config.yaml
vocab_size: 24216
rope_theta: 10000.0
max_grad_norm: 0.5
decay_shape: "linear"
doc_mask: false
MLP neurons of a small language model. Each row is named by its layer, matrix (up: input weights) and neuron, and shows model dimensions 426-639. Each number is 500 + 50 x the weight over its row's rms, rounded and kept within 0 to 999. Numbers have three digits each.
A block is one neuron, or neurons of one layer that tend to fire together. After each block is what it responds to, as a language model described it from the Wikipedia text at the highest values.

L3.up16:498484578545479509531503464501550478469579430545445409651503522457521551459564447483484535513492361469449537619543433536461559438446431511527470488478498548465437491482506486354481491543477390541545503529459540488514446579533462449554604422480479402471485530457489536492494429500491587487522533457530565519552450462482549474520378452563484574499423537381531438497455421469481452551604517452473540570528504610638467446461462453485480495521532547610492471544383491620520472476506429487513512481536503524505586510465495514566531495487533524502448535578468545602526515381510475427528423540472489648516579500579508469439538565504487489456523518541
L3.up239:511493470549536561507535564423513538591516401471506439529451545497599555598478499460501472466419483470502466491585462668418560409487514523452514434563532462506480524537424498485530398458489571519587494620540517433455486530412512518490507514465531498495456506412485515447459425485503476562449517510453589477528588454481528429576498459468566576493494570484499446488455593491585470548455551449574483531523531438505438536480439502550447443482424500580481459487559535451470474509552585500450480523473565500417451544547509597558503508501466413492513448520544543542456579466542551544406444497486450532503444488470526499429465502560394489437511487571
L3.up557:511508478437593537542436488541474451529543496442531400495536552450563481536468471446479415486487535589495562473514537490425534529505476550485481489472452359531492468453511454420420524495504515474501528486473473465568513488538523493590591584504541504521555554464504585568472481448424577502506447515482481614449491462445495561523398459515533400492457579462461412486510439535495490589529567412576483559493541617504512530466471406479513636501464510491499489485449426460458459507527547385488489519618633450552464424444520486520512490537573507463508434523481512436510524535517454417498502497510500560477521489523413502528415529449487610538503548442
L3.up765:572510486538478546514461596460420537428432480437501531507437497463576521569458470496583540453493483495536546581405526546371539526474592480447410508546501423442377485631484557495477529500496445568557526565511555421489525446470508403549512578462496551497540487562464548414510515432439571466554534543573534470460486466472452529415531481545468613552452516522491554598511473498485542570477578489507507489513497429557542462560516476446527475536548469588550537505620560471492480570490581474508514552494610422480456430465492531529438481497437391467470542444467435539538570538521565593458445562589473556475584448579597516546422489506541469492534455516
L3.up1028:546532423461591433522592545536480513494531469507484517467416527607530475518570484596516446567520483491469509571510468513440461401477447483495611485566492409566496475492455576456426493532490502538603539509534520513464536457499486475473525433529489468482466534475436434411410356463501585555450559467518523525454509430524470505486483375541475544499550471533458547593567470549480527434433404589582588588487487482498464512476414505452518554545558468545434521399539507612493511508497493483505544468521528536499497513517439517487557611459504529379449500546457512445550542445482603495469455482556474486465558539499478444460506517521481443522448439584
L3.up1098:408472453596565434491436538458523480517569453359438516518498534402618481571514467467453434483508509502486507459443474467477548485433496546574415451552494570513529445480531586484460504554445433588519576543477460489530508567458507458450515470459580525473491491486517494463497421489498636520489575459420506575511539559512500541550489451499530450565471551549534531511532569474509547535449471534494591565582466590497529610502444523525534525491517449507552561528523530521514390452548533493456427369576495374479501661563558624606387498495508449582567447534463444415426512509448492521388409517503560468499516542608462458513475460451555478504530456575
L3.up1160:483482516468473498446518536438529490433467438505505478491540432378506450444556425557525484514572486550505569482494557468357590415512425427588530484526485426435540527446440507507473529559487531556540576511518511554596486508450432476479539604484529534505488487574491419551453473455514622463555583551543553480509482500432422570526539445519521503476476531525527473511549483451453459595452540564484461557512526526499453573568551409407350602489537485548501521575461539429539481501473460513457501454552456398483478563577583531503482500485472485529472494513452472410337598518439498417449446410483499539553553600476469507517398555479525482505462447586
L3.up1203:388506557516557442494518491417425425530481497427464546534521435415442481526500410554538478518498549546496531546447508554453504444542506526499577458495563412512481466514476480484431423483474515531508639412464495435488514464464443568518537496487596527461565476462525545523513516520512590436452517471484454543478526462538509484597422454561531562522494489425478597569506494491435430558567533505508549575425467518505446499651498530472447607459520517467450457551428594545534496446518509454534474489589467478579467508416485485481515548584556541482433567527476525516540592521556540556464488510490540534484498501554422440438418455492521495474495451532
L3.up1384:501555499530482452415422553501509473577518341420490535501435421411538560509421522597461526515533449459451495551503552537483531427523490413409516449507487504595484444493492518542534497462551514532567479414512481465494473533557509612546494475570515516458516528478536486499460503507538470511444497499511496550523435434508486519452466518464461513495550572478460499591585509515483458434403514482529585520521475548454520527561566437551425478472476423499405476451473511489549424566472499426542410434423493534547538529543510615516496484469519519549457536490606505406573480483421445617591416442529570567530499565438504452474469468453511442507446498600
L3.up1603:431528536590534457563458570569478448440557503439561493527502492418612527528470469492527490487493480623448481558466519549477445399547470421499538562477597406525441456418500480490507428517470483531566520479492540447581468500514508530585537487457476428453506440523475551549509511476534586465481499434482480536576544509523593522562480530483522446468547449503470508592465473505431497580467549556468533552393519538537410507543479488488562483489546492512470496496375519622528494474569422499598588438447537376538523444563514503492546483486583442484444501566477499506518572472449517422490423522566524534471583478517467517523380419463474569552527529574
L3.up1623:539533486533623462462533491446547505568488562496570558525543390545507419530520475507524518606434453493507478488517489492536498497545429508489576499480528479394518448562446498516470499433527532535569595499500478506544440427586474475491499544478530537484565568429505556457489511472514493464522585374504523565541514518472398541500494488546519552512457451434583519621612444499535572568466371533431546516503480494623600427525544463586532466455533469507486458477432551487557596523481419402511468520516438564544609592419571523540434469457464572557508474523441467526522540510524559552492452448482537504550424517449521436467448516461459533464499453517
L3.up1783:407439520499520423489559595574551513537538482497483501488515525387557437527571494577574548486530502504434452498514462513431574450410559525400556527448481440511496421467369512546554542531492509536569652557423493541572553433484524501600490493627477501540493535545449516546458482555551563515495494478589483547511484543565478505460458428491501486524480419425449516538535474477581532499497459513499518545480410543529477599519444443455504440504611525491474516436493563608450464530578452482593490415542504372495480545536510487503508458510603505526465505554528557428467534453495575475427540493531521553452482485507407436507419425516470519520425489505
L3.up1808:418505517423527467451464486434588447536547424528505602533526502518510501506463465527461421519445512539481508647548457563565442464513434469447551476525578430478584503495513530463440397527526518587579488459521574475515546497573450454431526550487466456460412531447489488511533496547549547533546584466493511452562437520550454557574427449507490445437462485544546538477502494558537548515595483477531470536512462560511490530574590425507587593587520521554415469573361493498553484558508526474488473421509400505506550533434500453532476580444567545487466535589452516530517549527502423579486543447414526534479408467559482417460484537499412468412451520610
L3.up1836:556499544480488554518571466475505509540518527452529550624513561482510493498570456492460554507578409517529529616465558563498459456518576554531542387517548494497461482464505428383470465420498531537517526551508482523586581500625484597530550507496489448468549517482480465562542594450513497441519494482535596514545457477531506507481432492503453473460397464441510430522507438453538496544591501505490487617463537514452439427530504527416411526460540454569445496512413390574489500490541425434447595443451490487438496475406447471430483529565456495489402576459505437564541486511448445443512494456517479464440501500558523514504489511455480551538476543512
L3.up2025:480508487489624461439435523457536486436539495506504438587464579517565457457517347586509424418587507482420504533539379502397587527536519486514529444481483534596494486533550499353394506586534471517547465532526543560508509588470545502507532502517439566503553588480510521510472466565498537485588599505506518483538481565462426467482513508560568561543519489465575546616493485544510568622393501589498481473491552537509416489533595550447470518485519505544503476555513489478573564470568445542471552538527468556475505462427425422474460498496503486511504466518482495504502505485522467410480513579464490543517430483508558522623477484580510416438587499544
L3.up2495:393567444386529428493569413465511489457461530522497549611346546521527512496517492521490403513489322570353540534505521621538531485473439484499569469484588501445418554479454553359529400588528471518606515506562525487545568585528499520528553449525478450428440523468454482417417535458429632525483518467530444520569570497534535428544472505556534554495509461421456540566533511437522437515556457449526496456575475482506507554552571406481492582572529439620465442511500557469553496562485518428516447420442456560484536517532492499544472424458492529540511443481544624480425499545527462537503500453520536641418473481544463398476476502563455465392532436571
Responds to: Common nouns for places, buildings and objects, usually after "the" or "a", such as station, town, prison, island; strongest on "dam" pieces (dammed, dams, Damascus) and "Merr" in Merrill.

L2.up1903:471530430495546498515453422444431526482638560550397591537489503573517534520453412501546424493503481519461515600490493493568433453527516453488544473466570491608408472462529579502465499499554475473528510468614459498523501507498427463485487449490566564528481519482453435532457470477518522495588514446457505608469483511448398542482441506552507574526491529454564557437587471577503512603479505560558436565434546542485516567595496489534569406441427487492439449398483459478575518548490565485500423480507481513541465492411478582542456519558613571475461489551531518507394498430460456482484506531484496535477510471608478470492499522439503535544459439559
Responds to: First word piece of a name or word that continues, especially Sam- (Samurai, Samson, Samuels), also Jim-my, pat-ella, and first names like Sam or David in lists and tables.

L5.up631:482461457532531457493428645460495461459474467446481506530503460513504514563568587524479563521481471476423476467502462456425477442430501460422555492516427471520460596549495430491515525465455544577475491412533492456494565535630502548573573536429477455486485535521409505443501503501447474479490519497494520499509620417411517466503440513560523466428477439490537446603473531519452528570505528496544562515497484510539430509514508520410523495479511529487544483425495416466572469482529530501480475458479545548404487481584545598394578501543458527511514488569440524437501445457421440471506524489504464631488539443509599515409497522577592493387502441532
L5.up952:496539512573501376572527655452452448468525434463466501536445432430462474544483469472502539492519517541441459500490520500566480493477476501562502452491499466467517540541436483492554461497461466471548519402537464541535488465557449557554504435539502500483465490476440509481444490474588480454497596555524509540505555464437490461546467495520495534436551467503415530510555459445591552478530565563524446532468537550451465443621441519459478481477532546523505517409565378551538456506533466445488434461439518453485374445467443533466593467552527522455492528521491556600503539462584503439556454430422578511525474421522579477507527596558493441420564522502
L5.up1042:454518501465562527596590488513540403522523500455533564511408485573544599545492546577583550561463482534500518609479494467486465570479514534556580507542543542523509564492479485342540466491383514546547484570587529425442570518488545464498486576447492424496488585524423522403378534466458461428549559406465470534408501472508510503556403555513507424507584558359493461499475540387497523543515536577496539479514481559645521387481488537591586457458508444592488469443463453539501509482510476394422500541512522563532563520440580470471504556512617535362453488518542477482532428497530473459471539483490495550494435441464515519475503551487551428443528482434
L5.up2422:458531396511462431545469545548428489503491536534498575557520496527567458583488571489473424479401492590497439496500531438477491454523519500461523540549437526498390537559353472509541408569494576536517461560614524474412556478609502473583565572445576418451472621534445421551434464526500501519557621539579547535503571455485433469556468404585525587439526438547499471513456439481557459566442543573585546471541412527486460527563607435454484412489512525543535484459459517475455500539645455471561527434573459487489487532513563523497548565486444531537466458551413595561528460506515475496429470549473549573419565585426521502492575528580526462474523510541
Responds to: The first piece of a content word, often a verb or gerund, right after to, of, by or with, such as def(orestation), up(loading), reconc(iling).

L5.up483:537502494454455565553499602568516526446560451540448549540523489483472557513449472527488569638493475474604493492467444467410541499555468440461523565462514627518476537466522543499509470426379514449514531442517492477546393482476559435515537468537487452485489502546491445432406529475568527527554458432468549602476402468507442520496487501456515486463406465511477495555561502625498384404580479526560494492427515428523580485503463469577479496520415537478398513360444521497550495502502565423534572402552499519484484532607492431488498539489589569462553485536452579454454510553487552410582512469397485470524464552472455552467487451494498511513486455518
L5.up661:429472574497511515534517525449458526550549369434507496495476460559551462595485494498612548531439562577520464466460494501425374583578463444615511449439469477589503554610567565489455559591458543423571500458527522451492619437434541436540458500511422422460571512529471510441450514521532453482501456566413501497408488380493473442558435543526449493492556578477484461483542511467470477489487597589427520509535492477507418472488479569602553559463453536461520476442512490547495490508529436432444495489506510607526512512401446500457524537558584581520463543506440510406491524518556546486465454545557618586508509481482451463443494482525522486504498433536
L5.up1565:470477522511544414566468474541532474464473484421467521518520472494485455497549423461607483440447455516502534524453578499487470534513530427482552486443461541514537462436530484473527503465446517506489489590540516526568583540495524431525534471438476478465538530503520500443469523388493451538491605438503455554525551385550391485584534465582532498547539538478456481463533396519508456495518599464501505485460470481481428537472434472559501565495501558484459482541500614506541495455449386543488535535546483515438515446456532575436559463480507501550417535540433566461490531472497503499507532531537518526502526486575479515469460540517512485453406507576
L5.up1856:480523427439513552583546522525463438447541338502422461522537460441491564545619526515475430586515532517511505482596492466494482496560461438488482418437475454523562534528435530449478501520466495542536529561502452488514548528455516522485548481471545480461447469514472495501488567421556429518462514415489414524534450437489573435438484467532492474538426536424558448465506471551590486489481514437585524486448486530464494585480453410508573521554489543472540506517516597491435521491451502494492451538522400573578503578410549586506457472422600573444439451611426435521551495407430496377445442533457553601468501422537542469441500592556466498455549466506
Responds to: Person first names at the start of a name in list items, table cells, or credits, as in "- Nick Charles", "| Steve Jarvis"; rarely ordinary words.

L3.up259:477427494429544540431553451606541491498475464451504531528481501481523448489549457567508510431580444592473465565441506456534493474436520488533563525460537470430523456499472549507437472486543441558503397656597488547500562410542523573561520450451561530485508531577524467416506499433392499460472461482483426520533543441403520449541491456512538449453505515439497484423521481562526429618476525533589563542484555445478460487485421399465525423407434441549527444410426568461538461532551502519459478491467397458448503493495551444512557564599520608556496428575510543561448477425427471471440460528571527538514527380457442514474566474482526481509510521507
L3.up371:486430578547548482546478447522435471479529381517499525584368487585481551470438483547528561554567476466511596579459506564527556406489468517474415454383450456504477640472500388503552561447465419564525434540465563424554531539569442414451421457475481421524540516562518486518538523471470435600476453501520516524430467505463450505470558447498543453539470552464511563478548463602507440451467533523535552440479566529535518471519473468536470556520572485501466372501467594559570533549489504426503475549587431491515463492461449591507517563437531471457487492556512480495465568537532442486551425551433540560423482487540533461432500566516481477508519452454
L3.up432:521490465455459488461521491473436539515448439477437558542549447524542551507462500534527541564514489559531506484523513503456367427538417470529487443406536496443465550452488540411536491380554539525564505444537513444557457529583461532540468564474475484484461589546527429430432492499506479481451597465407533585555459503521445495461459474448477509543419541477481500490529496521523489459489468454535457499557504465514478504485471514498378545519425482495478451464515515538523460462523448446419478523451441513490495485468474595527585501398471600500423524481449500545431590407515510463471449571431494451565601618450485449516591466495451462574559458504
L3.up439:498464582497541541492547541470469562402487561602381549561479548525451537464390510560478452505533370595426504510481458486499558530377516453588591373506485515484570602446464546437527441508529480520554452508501567505542585543517495441505531477451493506559510536548468494473483546495485472477544449529542539529499573555471431544499481502557433521495574408438534405500444574596551441539533518527500542536526474438492518563538499478473461425452480473571473553541509448569518478479459492510415482567562516535423551566440457516542534489472580452509527353509475589530560561390614481499502493654524496536462497502558537474498538549509552535471536496548
L3.up473:525538545554505495422477500467464467447517445513427583521501519540445512523468430493478457539518439502413520523656553549477516561501436500629474450511429484512371460598525409451490550543477526506507520554553468600587544498539552523501442542500519530528585452516529547496443471462443464470536476490402488499464475531461532489540408522486521490462426548504526526437530546487524508457556553581503445538511492536544532523535443503467393533505437516573490439496418517510451423481512439501479424514462486584503613474491506476479665530633482483501562590496507508483455615562577580517411498579536537486427493544576455429553496419527482507511493483554
L3.up683:385560568509563489475484596525419476501474522512465448504537506578432469478533524491460448527448464520523490482467509462450524462428519370435486445555434503545507556383562622510509450501562508425482525543507481498543492453437441448528531489571427486542481545569487438504450578500565491508502506459510483557501422464518561461461502535545445554474508562427490463465534507610492482502547507508525476538467483512525442491497458494480522603480483560503496463481517495500542554536459522459461539548611536578445527617448443437533511520588446502463545485560481516478444570509490603547562509463473529534498517397530456571442496540567520514444526475629
L3.up819:447462451537481544557548560569513503479527534486483483526496507500478504516474536496552384455510491437477449472581427539455515530464462550513467513507431524454470582472459499419443478550495501440558528469501577555519592518521520508577523447520442422411508598536461452502457491476463469548523445443388478473427522457491500342414474531574508607531391510487475508518503427517462428625564473541575533590466465491535525529602526400517554514482578424491481571422487338493514446482485518481448428431529493552436577567520567519509491522538459468494529477526526491545440528491440483560500615473538562539579434471599487521486585561584446586455527539481
L3.up911:421532547420580579533492536492496521498526505492461645485465550510506415516504410463485432489503490564497548520492559539544430488511390521584517346530438469454423544471539521471531423508512440519513475471573573478523546549492565427515563581462492490517430520517486553404418517519506610506532605551414555556525534515457456569613394490582610543543496541513470479430552592601459569512534586472506502521417475483451501530509498446469521595473466593550442517522356448471509534577485476504571437457557556551428403574480403468439527566559571461446494420485455512496471474481516451474440455539485473461483475469526469444573493497538565442418450485506
L3.up998:459492491442522483544575429543554558600495503576573482558505458564466531498513474507542465530517492537484497522474511542485512477524563490543481528484538570512458383504504510503476436563508458457532536535541520539416454432412423459502569543500519548467483502512515449445530516485542520537528562413443510537490483420564403560509528434481482570510530518515537552576604525522532501477486416580562511570416502481574491599537500497577472481550548538534456527523549549485630538540513501506476547595544435418511538493578505385485600488593491475466586499575492501519489541542523540441393492536466506463510556438429528569473487430489466486407429471503
L3.up1420:480522489465538522472501441475626472479461418571477538488549442541428523546473523462481467366455472498446535569463484540635499437571479478470524565477514515519496492472493476502523529498557437503561512485604530472489505439541471524478450500475510495444572523563446433504521439473386484458471448551485555613573469503393481557477482427556502501444525546486556526480503501532470461487417492542549536537527502495538527442467441444532518476383492491573589423489414582462542460505424538460424503448631508442469454534443521472481495433467446471554423567516478450512502494413515540449411472558533511523478447393506526579488526492553538449501496505572
L3.up1522:393580648454517462448538582512522456491551436571484516589495459582485470510466417494480502445425387568476453538510562579487570499505508509520537489474525502556508537466394538515462520430469395488521542449534509469475534531546409569452562584523515462506476563525468449498465422420513500500483477449453424653597480539481424472463401386523493510398520541445508499554486558524517497536535556517465458534479531488527452549443494480476497576496498411559409484476404441488566570520528487435461372516509463542427494422495444483555505565581531439512485557541482462523455567483524590446502442537549505509467507540542535489472597512576507538475447451559
L3.up1561:416464446591536400602428523499484467498542490368535515525518536525533567523544471543551523484538428574426486513502576548528520501531611551456437488437536499539437456506452382515520368462570556518573427597560575429553429498576534410556549510428453465472485566492538497457561429484508502512547519450461518607425501488517494498555517442499539537490485553492533510551618420425470550461472460547529508535457621466505515501493473445534450609475639599553482482498469491513557540488404465510430500517588409539535360537524515506461451507474491488496432492538580523509470566410460534368431486516559549575536517455530506335440560495515540522486454455560
L3.up2082:468466460505524579532457582503415435460460463475418534536502457449435459471556563559553552536516425525479557489573447487413545525577464444556469467451447494498324563408499553392485488564524477546507550654563445554643545544480517467370536504495547534460470494496507511483492508431476519509618614485480499619463392527512478576486552523439504418537385457502442510434572497548513564546551457581506528486502447513538524543537401374556537527524455510474482521449529509490560483521562459512490460445458414583479523562496577508460526515436522521480520567497541517584443549486485491444458520510537481514445518508550516509452538485562509510433544478506
L3.up2092:464571522524518486536511438556429479470554508522515602463527521541539614526493509548462527533514497495464483505544399482443438523427521356487529435553517535529520413536444493526488503483517545592521535444529593487509458475520483525533511510542503430532500455526490496439499408465500414528469570474432442511441478448419473536400460416602520453573508469446431479478493502492440479563457461534572506584552486537508465596480422447517479492503498571448484562568499447534587512519498469483496490465490587519563597506461588466585565445507500491449468500526462551581477498555418560447389509458459552536460435542487441468480541478546463475494490523518
L3.up2168:520573589533454440521479605400444488455483542432401469542450494502392560487511469488509472553517441524482454519498434558486559500448445471501530498455432525483490437465449524571521417443465549489489552572530430490557520522609483465377534406501577484514477518528551440500456425407503525571457497484599528570515547544461534533570470445407454468464448588558572526488546459496550492481508495525513497570470475430544574486568540419555432481494458560509484515451490508549488421441508553553508427557513457478450546567425466562553562474563490626482443548513528569451442467524504585464491462562560582536499506504497405537515493468492556525511511503553
L3.up2450:438508538547521591600522463477455480472533508518489563519531437537486449507511519526472435476460484504436426531465540549502499544482517598408443434447535483561535558598509546473451564534400521464522457418528530478615494502494522492526504579516449471477442556574476486454458494429436465520418573462489596539534511556524426464530514450486538523440464556474529552520485437473458513481461377529463513522516457504529541477582510447502521528489529496472497524494472566520467441519496464503547527523551536533528486554439513469561492558542454501468500415501512531483430602580442483379548430513572552622457400429483597444457538577605482454436467460470
Responds to: First-name or word-start tokens beginning a proper name, mostly in credit lists, tables, or after commas, such as Sam, Ed, Ben, plus place-name starts like Samarkand.

L2.up2150:478507540574471462557526505504526545393514497495426514515473485522580566507508533524537522378530550488480424467528434512511572467548439580559551421496526522447575507553459547489509446498453551525551464513530524466511578488423457508620428501476602491538458511480461414523513451441491502482537485514574543485497569581522450440536500490522519508462472491499500562571495534463458550461537545374525502449526446434495556435564481523456562574455354555475511559549485481518495517632638499479427439422502563503443460483519500473389509446451500510512490436526504593552562454321460540451494442530513497485492548575580527442444544431530532496514474524519
Responds to: Word-initial verb stems that a suffix will complete, especially execut-, prosecut-, persecut-, act-, invest- and rebell-, followed by -or, -ion, -ing, -ed or -able.

L3.up294:523549560603445486562533562510524491384464456598515552509483419521484467513581519508511483474506481566354453484517486508454520577478399447459548463401548450444503494569419515518561518506473513488519537527469507507437550514525468477600559563515581525464493497505538487505481434565428585516531514430501501583500486536432422487498413473535489465543466471544493601551487527468458478517417462466505501532599604524457569511619518458439481461511517529502450524514542422539502495488608453517497508482505426548539466521505499454475513486513456494552544455537461500527424622485496545459477474575480533538359544532581515445522502521614453586439420476467
L3.up355:479532510569552440541477456532546496403536509451472451565530623472535582523552566552491558502557459539426543507598460567516516576504471554597464464514500511467444490438435533467502508519459451555473509553603538605563522519552509517620438582510601542400550499480452440446416479435445511446533560545437562413527555530434562471535425407436474487512463564520561502611497435513481552434489499508434493477482405440537582450488474531424510576524549579547421510453481527545484468447433500448501483544499496513463539461427532677513553475519471477452499537540554501566533514426526503516501504543490528544379495515460473501452512529448491509420441517442
L3.up363:431540485500459551566555470476515462502494446515514509520415518421392516591463573505463534485483427493402515538526380532457465480435426480571423464568517574476541602512515503456491559448532482530523492506534549494556440488484410479457544458504511432481508579522500478442510416515471510558533504460514460555517507512475467492493574449537508506604514504504450503551510548529488451521499518593583465576539518476545510486540504469408488521509419569522530500466489409418483545562606523486414473567564524589480502536496534490604456518548531612509504564466491484590492575503552474420512483433539537566516474516468543453510480563474549406461517438556
L3.up780:501457477522523459540517441518526521467524469466491548498489426572561535558471557470507502487440510455456496503483522556486606408436429558508471582397576490429533589579443553492469541522410417479495514525593482524502552475467492520407516551632498479474499520508497443494523421455450518468514542496466525475588511497502443422508423461544542474484571512498487566464554491539466535380464568506543492432419388448505487541524484561391618457444462493462562488478524431509532532578548532538459415453581490459529518518541552510461466520526516546526523493495468588548475436469552525509505527499520471566529429426449565477499552563570484472448551571452
L3.up1000:443504515492495477476538492585509522512512502501495526515430509510520564533553461539486468530503416535527460517534450519413575472453497493545536484499553416527529501524416533455473481502485533500500465484580569549474585467566534546534464500526582462468457546489463458499487437489502505519516564554528553535445469564429542542438443482476464476573415489425502535581538457490513369410473505602552381491499407512493546494584526443548558461424485417489540497518538437521508581500469518453504501440442515371482417436495538568463484572466512497465527475495535550510452566517387519531421417455386481517483501486467556503436546504480426466457498503503
L3.up1416:506545524498601495538561457602573453549526570567535466565482510476521527500533534553529533457501491507462440483432539568510473447491484487400531571554466439617470516531449519421570435425415504525539493529569503510437502591497513517604519458541536462452438523482482547522473438448430601462494466537608505524521511525453427369503484517482535432482452517552410541565536485466490515454531469577521622536522482577410483455461485492498466536558465609580444432527520445612486519499581495483491496470530469476487498468399514434611562431582604562436492502597516569474555499477586582434467490413551549574542479522489418429621501542594464583477478550460
L3.up1440:461444462462437525516469425578497493505528503460473564461506534517528446456568507504509513407422488486540427485606508574416414494505597579596533558487496484477428519482540532494468445522556491532511438579531516508502462558568481509583534465555575515585479486620484449545435443465453494518579571512597499530472557561374480516421510500510556538500427604424501492514544422454445433568480448408439356548499489446455597489580441500543504563464504529509562569455549516586509416561558483534434448540454511480443475488479557526455499468472508350501435386599427521500463538534344507512457479549491496467553506526492573549465495519531438584490490556491
L3.up1449:487552449577563451411551534519491439462439463429515539633470591568459552482567500540511470510507496534417425492514532475510501503491594442507548525474490510526457560538513513462499501450522472560514482470462548561465476546484413414528547463514542536457543481519513363527545472413468487493553447500541516459419542504498518485435403391508465486610543487445459474547544459519509545516465538487548590521489425529516465539561527503474477483585509452469502451528522400531455506485514563455491455475557439556412494481496529499401504500545561513564527554519453619454500524461451482480507466548434470542401523450561473508571501513591524582476392425567
L3.up1608:513562538466488437636558503501541461485507492372444545543481438493524483562398598629570488443476411500484477552479473595511495390471482538496586512439464524507515474464514531396492479438496488501519479512509495445423455546540494475528422526478532481393468544618525572516533466545554528552542435517498527462573488535510500478542445475517490599535462534474509581569561441562464518544442455483569468448535557642523552459549573515509449425445439471458529568536448455608524503468552473496506473458484420579501512553469556480485537436556504503468517578453460503452486484495556521439523462451469550532528497567484478586527502523510471435427507477438
L3.up1633:534498475566528444491525397564496416426500492513436548564469449581528521519490514549529444539491535472495520577592488637477494440489523404473516498482468479436515454579470497502398540532483460602495461469518521446550565439546438459557497489629555429500556587507486454519424504471576524540551530506580545394580570474505512447507539403447460492577442480486445618521555498458404406509518515558545480448575463507512575575530463444417511466565397567505472474527599473560474650564440563509489518465537479475443521462505480476487514442435477491530515492642523574436451487400541531516488433492476468485479477469390523474441552494598459470403534487472
L3.up1725:489452512515567435537452524586541463477496495527447508510531409552545497598486555530495561487517564460528580459437477529435546516489525483471505616494565521571580499582478508510438553524421424482549441475510566517488563543549492509524415521461496497500464484497445549550523518559550529456581498470489475448543434386478423424440500506547522475443464605394465410473523431486413438533584543518488535473527392529496590415561513452560453493514465451472590431429500492622538577636509557480473570495473466598407538495493501469542521465521505507545411543601454548510521447464519523389482537503530515539538477508533485447428540546488507525403577380490
L3.up1740:511439551446460493564495572506470537510508541475534535584525476534483491604513454566476487473440424447469450501466507542502395430516525539381595530395495467531544548517419509515510455551533519510510515520525498616463515625528537468562563478537555515493566450499547451477433424581462573505475564478416481417438498454450438460394436374484507548527449497496579519488513555424480489488462506473575467595582447408495578462577464366516448452582530497448575527555473495528497523546471548475543454382614440471430521481455508511474542538477565568482453454568522512447482381483440523511509458513515554472568463492470517416502484452530485544449493443548
L3.up2337:444506561477529467526506419552471475505504521431453450525489409539419507524478490570480544515443453532527570622469501553537428479480563519500492509482476651543523552657543473437485591557544500447548510521535489407437502437447485494522470541574503414508496528519466497481463521523569531596506470440510495415456531517424427440481465501527576567530520570457533474550489467514501424559565441500517438432478568465478467446579522503439335580534443551501502449514520528587416553583474507564542382422471539489428460498426455505591496502552541525460459429600514522475565425452547424505486528458491507555465517463484443533423642621506494473432507492527
L3.up2361:432538473483555448585535468607490464536569431523490509574374480541534554498434503567539462475387466553358454580487512599472505447465559568419565510476490569568488523467423427434408522447480534545683550616471500479428520538486464425598455495532559428425530602502401449454447404435508550611482496428506535540534429425496528432484387420576486473467505555481503528547526450486506536534493525537556529564508454499496467484580570469420505515432487517483477461408466428542552531583573482449489405383553403460482478515384466513477504512525489475440541477575467482420440516415444514385571499541439657449490467584526434459562497435489458447474454515491
L3.up2474:520506378428584540593530488558541538475560532508523497484502451441547528528621597512457472500549445487410469487472533561480557427414493463456497493494499561515440567486417466521418458574452456528530537417451507557525558543430480462479584500461543492539444480472460501466454457564416526521488566500491488385446524585507516415448401436516451545487530528501541575527537515486516499525414466521598520529395555482470452603479437472378425586485587424514487587450544480500540471578658525488476533587436430622545530408520433491496513580557440544462479470487414521497523567424454574478462368487466493585512433422451513491485574461467520534466447526537
L3.up2493:461546498520492433492468518547478439447527491513501483545459471510650513487481528547538504476466531486517481502504409516566516415507450585542510623398453470553527399468476532473531505517536527421537449470435535506458484515510475541517405537513588453501421512546504481490464498468438490468567519491587509528542518508498372507499383454546500517453497490471423576518443439478385594504545499513468547458486495527517532471548524547407505516404463574497574481552431536569486493509557544459446501539540538454466459490502495504478520501492558462384545519604454477488597483332415497490550550498521547507472588478500543499466553446592433523396546498397
Responds to: Opening pieces of longer content words, usually after the, to or and, such as execut(es), select(ivity), prohib(it), conserv(atives), with some whole nouns or verbs like progress, object, download.

L5.up1254:531467510492477450558524595535484483485512552428468572495513440493561550540505579554494528501511373671452522556564503499482527470584479536411518574523436540560473467584569470522445516502441491484545520454538505419462534528520541488612520372519527422415473484454502598464558527486504559480504538510482415543534503491516517472462497479478620457405494468495475512517511396452528532546549515597536529497424543531533399550625509531477525428397446606491445522401460431529560491460542426425509569435512517549372492478438597585627459445537510490440521468573455490512553466498507412566541504499450544540456483501468494474463414454524480477436576521469
L5.up2342:546547514507515556506440495500426514528633472496412589571535426603530593573553475483553481532521465494384547473493472639559558428473449510400510541453526490488536472486445490459483515476407488505505440538522498538446528532438510463456579626467469505483512505519460504551465429613561606540456515427626441472523536522541530502551515477452566432515422555512554524492584533435573473525565483591497520506454571610493474444525505535484451519566497463491466381469559546585501563543536448550541516528475426464500491530499530564573513460441412557477396497494442519497454505501484487459526545485488566562457595517493550548565553566494503516516399524625
L5.up2364:568512501473503512482571521522540518552612471451511512548522448478583568582480364443489542501463469581468528586568484501421564463468417513522542507509445464546483443479426536477400545450529449439491565480530467537511476435482571443589458477533493331561477444460505576498517393415554534516555424515546556524427532419541462584463532494496514419397478478484497517593437550539543499531529508494503516499432543590536483549530499432482497479473502502520445490514493548510483450483524454484490474509498461486528556435491498535519451437516491450485519457572509465484507644458518513611502495523480526553427511466465505501488474545471437500577488533533
L5.up2423:438503496536480461516397537543442520423508510459547517503519576387617485523501416457482520456480529500501515495574498545466378529476575545553456571532583489463549455522483532502468417510423453460510568536536481519457522547542483526613440399579538478502503512621485434521469403398485491550514506497476518558544509482485517507465523474511579463480408559517534475546529482474576581471555522502510516590435431515624420486602490391414595576511528488489505547558488518502494470475483566507509538469430497453436586470442542555491545449490534508487490552535454470571507580576469415544448456499487485532513573527516481501457418450457557502514528545493
Responds to: Head nouns closing a named or described place, institution or event, such as palace, terminal, museum, court, Stadium, Championships, magazine.

L2.up389:442488562601516450557542516585470426560523496439508491475504444466545575559549502536443552499511560542463549581571464630563504461443582530419545516515614405503513456602540540542512547446489518468555583424564466510600484594577456593545468504533511446517478469600458550549504522489448563577500478505473584624414458540521408581506462422494522499531498548450511602609505538441487571622450533538514497559480492493590464465536496504440505559525552398536434479511470417540572498472501505392557483424466581464498574450553559506571483482429410524535533556512495473576447503485504538525434472462532531554462540464509479476469423471468519487505481481564
Responds to: Short concrete nouns for places, structures or objects, often after "the", and sometimes the first piece of a longer word: beach, house, fort, street, Bay, bar(rows).